Weights of a small GPT-style language model, trained from scratch on English Wikipedia.
Size: 15 layers, width 192, 6 heads of 32 (1 for keys and values), MLP 192 SwiGLU, 3.05M parameters.
Architecture: RMSNorm before each block, rotary positions, no biases in attention or MLP, normalized queries and keys.
Training: a variant of Muon for these matrices, 113M tokens.
MLP neurons of a small language model. Each row is named by its layer, matrix (gate and up: input weights) and neuron, and shows model dimensions 32-159. Each number is 128 + 24 x the weight over its row's rms, rounded and kept within 0 to 255. A neuron's up and down rows have the sign that makes its largest values positive.
After each neuron's rows, "fires in" lists the words (lower case) most often at its 100 highest values on Wikipedia text that the model never trained on; "fires on" lists the tokens most often at its 100 highest values on Wikipedia text that the model never trained on.

L7.gate161 [131 121 121  83 143  91 123 158 124 150 125  93 153  74 143 151 132 141 135 131 105 116 152 114 148  80  76  76 139 175 150 143 161 114 122 129  99 131 117 152 122 154 160 148 172 158 152 143 164 115 103 116 174 108 145 107 111 119 142 134 136 154 144 147 103 157  92 140 127 129  78 122 154 131 133 159 159 140 141 100 132 166 137  88 146  78 117  95 143 110 113 133  84  92 103 125 131 108 158  83 176 111 105 106 117 110 140 130 175  95 179  92 122 114 119 116 135 133 125  83 121 105 121 135 143 163 145 114]
L7.up161 [ 94 146 104 128 112 155 123 110 133 146  96 104 137  98  93 131 112 155  95 129 148 127 119 142 124 114 171 153 128 130 155 152 191 117 157 125 114 165 156 124 117 131 143 156 118 145 132 143 139  81  97  97 143 140 120 111 103 157 150 123 127 120 176 107 149 137  99 148 124 140 161  97 142 117 126 133 128 142 145 138 114 155 118 128 146 105 100 120 144 133 136 153 110  94 150 173 142  99 127 161 142 138 116 184 131 114 157 142 114 160 108 130 187 114 129 120  78  88  93 137 131 141 147 165 111 110 109 111]
fires in: "through", "although", "throughout", "chamber"
fires on: "ou", "ber", "re", "ir"

L6.gate16 [146  98 121 134 141 115 135 127 162 111 118 159 155 169 125 161 164 123 101  99 190  98 142 120 123 105  92 130 151 157 121 134 146  61 101 137 123 126 115  97 124 117 128 128 112 136 145 120 153 132 113 115 108 128 106 119 154 142 141 138 169 150  89 133 103 137  81 115 146 158 113 167 103 128 140 148 154 124 108 133 178 184 114 150  91  93  81 122  98 122 155  94 180 121 145 120  93 105 144 149 129 104 120 133 123 155 103 114 129 141 126 127 118 125  81  88 105 146 115 137 134 109 148 140 123 166 103 114]
L6.up16 [128  95 130 154 154 140 130 120 134 106  93  98 132 123  98 130 167 119 148 133 159 115 134 189 127 133 104 118 130 133 136 143 118 126  91 101 112 103  98 158 128 105 144 117 127 156 118 129 115 150 139 120 122  63 198 159 144 120  76 119 129 123 109 125 115 111  95 113 116 105 146 154 134 135 117  94 150 109 103 102 162 124 119 125 134  90 142 154 109  87 145 114 155 121 139 148 127 131 108 100  91 162 118 133 143 153 130 164 168 120 102 131 136 152 156 127 141 129 109 145 116  53 124 123 179 182 109 128]
fires in: "district", "suzuki", "daughter", "qualification", "brigade"
fires on: "ric", "z", "ic", "gh", "en", "ad"

L8.gate139 [113 155 112  98 103 143 119  92 126 141 139  91  97 150 114 116 148 147 125 152 136 104 116 132 159 147  91 145 122 173 188 170 133 113 117 122 114 155 144 111 109 140  86 131 139 147 149 113 109 102  91 143 142 106 102 100 128 105 132 139 116 112  96 148 157 158 172 128 137 156 139 143 116 112 170 153 128 134 165 124 144  77  84 134 127 100 109 127 107 159 105 124 162 138 138 102  90  85 116 121 113 114  91 156 100 124 169 126 113 139 127 156 140 132 118 101 168 166 120 116 126 143 134 155 135  94 136 121]
L8.up139 [118 131 116 156 150 166 107 162 144 124 101  91 144 160 119 143 136 110 162 103 135 106 133 130 163 120 124 135 155 211 156 153 114 140 123  82 121 151  93  96 146 133 154 168 111 154 127  92 131 168 163 116 145 128 106 142 166 113 116 175  76 133 141 107 146 147 122  97 128 122 130 148 173 116 152  76 101 151 114 149 146 124 118 119  93  85 142 101 129  97  85 107 145 108 128  82 101 160 149 134 122 163 107 158 175 142 107 135 143 123 142 132 138 173 121 109 154 157 110 130 123 104 114 129 126 117 123  95]
fires in: "had", "not", "even", "against", "also"
fires on: "ad", "ot", "ain", "it", "en", "o"

L11.gate142 [ 84 133 106  83 132 135 150 120 114 138 125 141 126  96 122  77 132 124 130  78 117 118 146 181  88 129 132  76 103 148 174 110 125 142 149 129 117 132 170  74 153 155 148 103  62 158 134 166 100 113 147 142 114 160 101 114 113 146 140 147 120 120 122 107 137 128 111 174 132 153  99 106 159 149  84 144 115 114 145 156 162  78  96 149 113 115 147 147 134 136  92 105 113  88 152 118 114 132  81 119 113 146 125 109  90 149 130 143 146 143 145  80 152 138 111 160 162 132 136 108 165 170 135 120 138 143 103 134]
L11.up142 [122 140  88 121 100 123 136 120 130 146 147  88 115 127 158 118 156 130 144 158 104 117 140  97 142 101 155 162 134 136 122  92  68 118  91  84 115 143 108  96 151 119  98 107  74 123 160 139 195 142 128 101 130  93 136 156 130 133  91 127 144 144 147 116 149 157 125 153 139  82 128  95 147 104 170 109 122 139 109 151 151 123 146 120 162 118 115 134 119 126 144 128 130  94 147 119  84 152 100 108 168 128  99 139  90 132 106 114 146 128 145 135 117 167 174 163 140  97 144 176 175 111 184 136  97 174 147 120]
fires in: "is", "through", "with", "an"
fires on: "r", " is", " with", " an", " h"

L6.gate15 [ 90 113 182 116 135 110 174 125  68 157 149 111 179 141 108 131 146 126 121 133 110 115 159  96 126 136 127 150 158 154  82 148 152 131 146 139 134 118 171 160 155 119 116 150 137 130 127 120 227 163 100 165 132 111 140  78 125 148 127  73 136 129  69 106 124 136 131 133 100 125 128 107 122 122 152 132 165 131 141 142 135  86 102 145 138  87 148 115  97 156  96 148  79 147 101 125 152 128 119  94 153 114 144 128 101 130 126 107 164 134 121 119 120 134 118 124 119 140 149 116 167 119 122 127 156 115 101 118]
L6.up15 [113  94 126 150 142 158 137 115 120 121 158 171 145 138  96 150 114 115 155 146 110 157 136 106 115 129 131 104 110 117 166 163 135 141 171  84 204 138 147 126  82 114 122 117 117  95 156 151 164 140 102 118 111 127 150 154 137 137 103 150 138  76 131 109 116 136 183  78 163 188 166 114 125 108 157 137 105  79  93 104 130 121 100 147 137 113 106 126 111 146 137 130 117 145 124 129 107  99 105 145  80 119 167 103 116 122 138 156 130 140 122 123 120 116 137 116 165 122 120  62 143 133 169 138 161 126 107 117]
fires in: "born", "total", "philippines", "taylor", "is", "phil"
fires on: "n", "al", "il", "or", " is"

L8.gate70 [143 138 127 119 109 107 116 112 170  71 162 141 125 148 109  69 129  91 130 161 134 138 159 139 154 135 125 123 143 130 111  98 189  99 102 116 110 128 128 161 109 145 115 117 137 108 145 110 121 102 128 165 159 164 132 140 117 124 134 118 115 134 117 122  90 147 140  92  95 140 122  89 107  98 106 149 146 131 154 155 120 105 141 141 157 129 165 124  99 108 168  98 163 152 130 136 139  99 126  94 141 125 126 148 129 142 161 112 113 142 156 102 115 105 110  86 155 124  87 109 102 121 111 185 156 115 175 152]
L8.up70 [125 106 100  86 114 110 125 129 127 118 117 176 129 140 142 117 160 146 128 136 106 101 117 123 171 146 135 120  88 125 125 162 166 157  92 142  70 115 132  98 132 122 115 132 126  87 100 109  84 113 144 184 158 130 119 127  87  97 144 146 119 155 125 134 137 136 127 100 138 142 107 133 104  84 127 110  88 122 105 134 131 113 137  90 156 144  85  80  94 155 121 116 159 153 119 126 136 123 162 133 103 111 120 124 108 170  97 109 102 146 134 147 168 115 141  98  65  80 132 139  91 112 125 132 125 105 127 115]
fires in: "and", "this", "same", "that"
fires on: " and", "is", "ame", " that"

L11.gate5 [107 117  92 157 105 169 154 165 122 112 133 146 131 172 132 154 138 116 128 141 108 152  99 141 142 176 136 135 174  97 130 124 102 142 150 165 140 150  85  86 164 135  98 159 106 145 137 131 151 115 130 142 112 113 120 114 109 127 140 151 153 136 189 144 119 152 190 149 137 113 129 166 132 100  97 104  95 135 124 155 142 137 130 163 138 103 101 127 121 107 126 142 136 148 114 160 147 143 110 115 118 142 117 139 146 124 150 123 134 150 136  89  91 138 104 100 116 108 116 128 109 137 123 121 127 197 114 129]
L11.up5 [109  60 150 110 113 126 121  93 139  98 156 154  88 153  98 145 191 160 118 130  96 118  98 157 124  92 124 123 148 114 147 157 128 119 132 112 111 129 124 110 122 143 155 131 119 122 111 107 103 127 115 120 106 108  93 107 138  90 138 161 167 100 168 135 108  92 101 111 143 169 109 154  93 125 115 120  86  98 145 102 149 130 114 146 137 121 123 163 135  90 145  80 140 157  88 139 160 111  87 113 139  85  89 132 141 131 155 128 114 156  71 133 108 146  87 110 102 147 156 168  98 142 164 123 118 143 121 150]
fires in: "of", "between", "states", "female", "average"
fires on: " of", "w", "at", "al", "ag"

L2.gate146 [112 148 124 208 113 162 151 125 127 166 145 145 176 146 185 151 130 100 108 150 148 149 131 143 149 101 106 117 151 133 143 154 118 114 147 159 124  97 124 130  81  92 124 141 114 141 147 131 161 163 132  73 114 105 143 114 133 111 131 145 123  96 125 164 147 109 125 129 105  90 115 174 139  89 125 139 111 179 105 146 140 103 137 113 130 110 155 149 154 143 115 157 126  84 118  99 152 164 101 151 144 104 101 120  68 154 145 124  91 126 116 129 166 124 137 134 121 103 126  99 146 165 109 128 140 157 155 130]
L2.up146 [139 150 146 129  72 108 147 157 140 166 103  96 109 130 107 116 136  86 118 126 172  95 136 140 125  96 114 135 154 175 113 134 143 118  97 132  99 145  97 137 132 143 149  97 115 102 112  96 165 103 151 175 158 117 145 163 147  53 107  97 138 114 139 144 161 128 167 126 113 122 141 155 106 140 123  98 106 148 124 125 111 101 111 117 157 143 121  93 125 127 103 181 112 122 116 123 151 105 130 104 118 175  94 127 130 102 156 114 133 132 123 110 144 140  98 133 148 155 152 128 124 113  78 125  92 185 117 130]
fires in: "no", "level", "never", "even"
fires on: "o", "el", "en", "ver", "ch"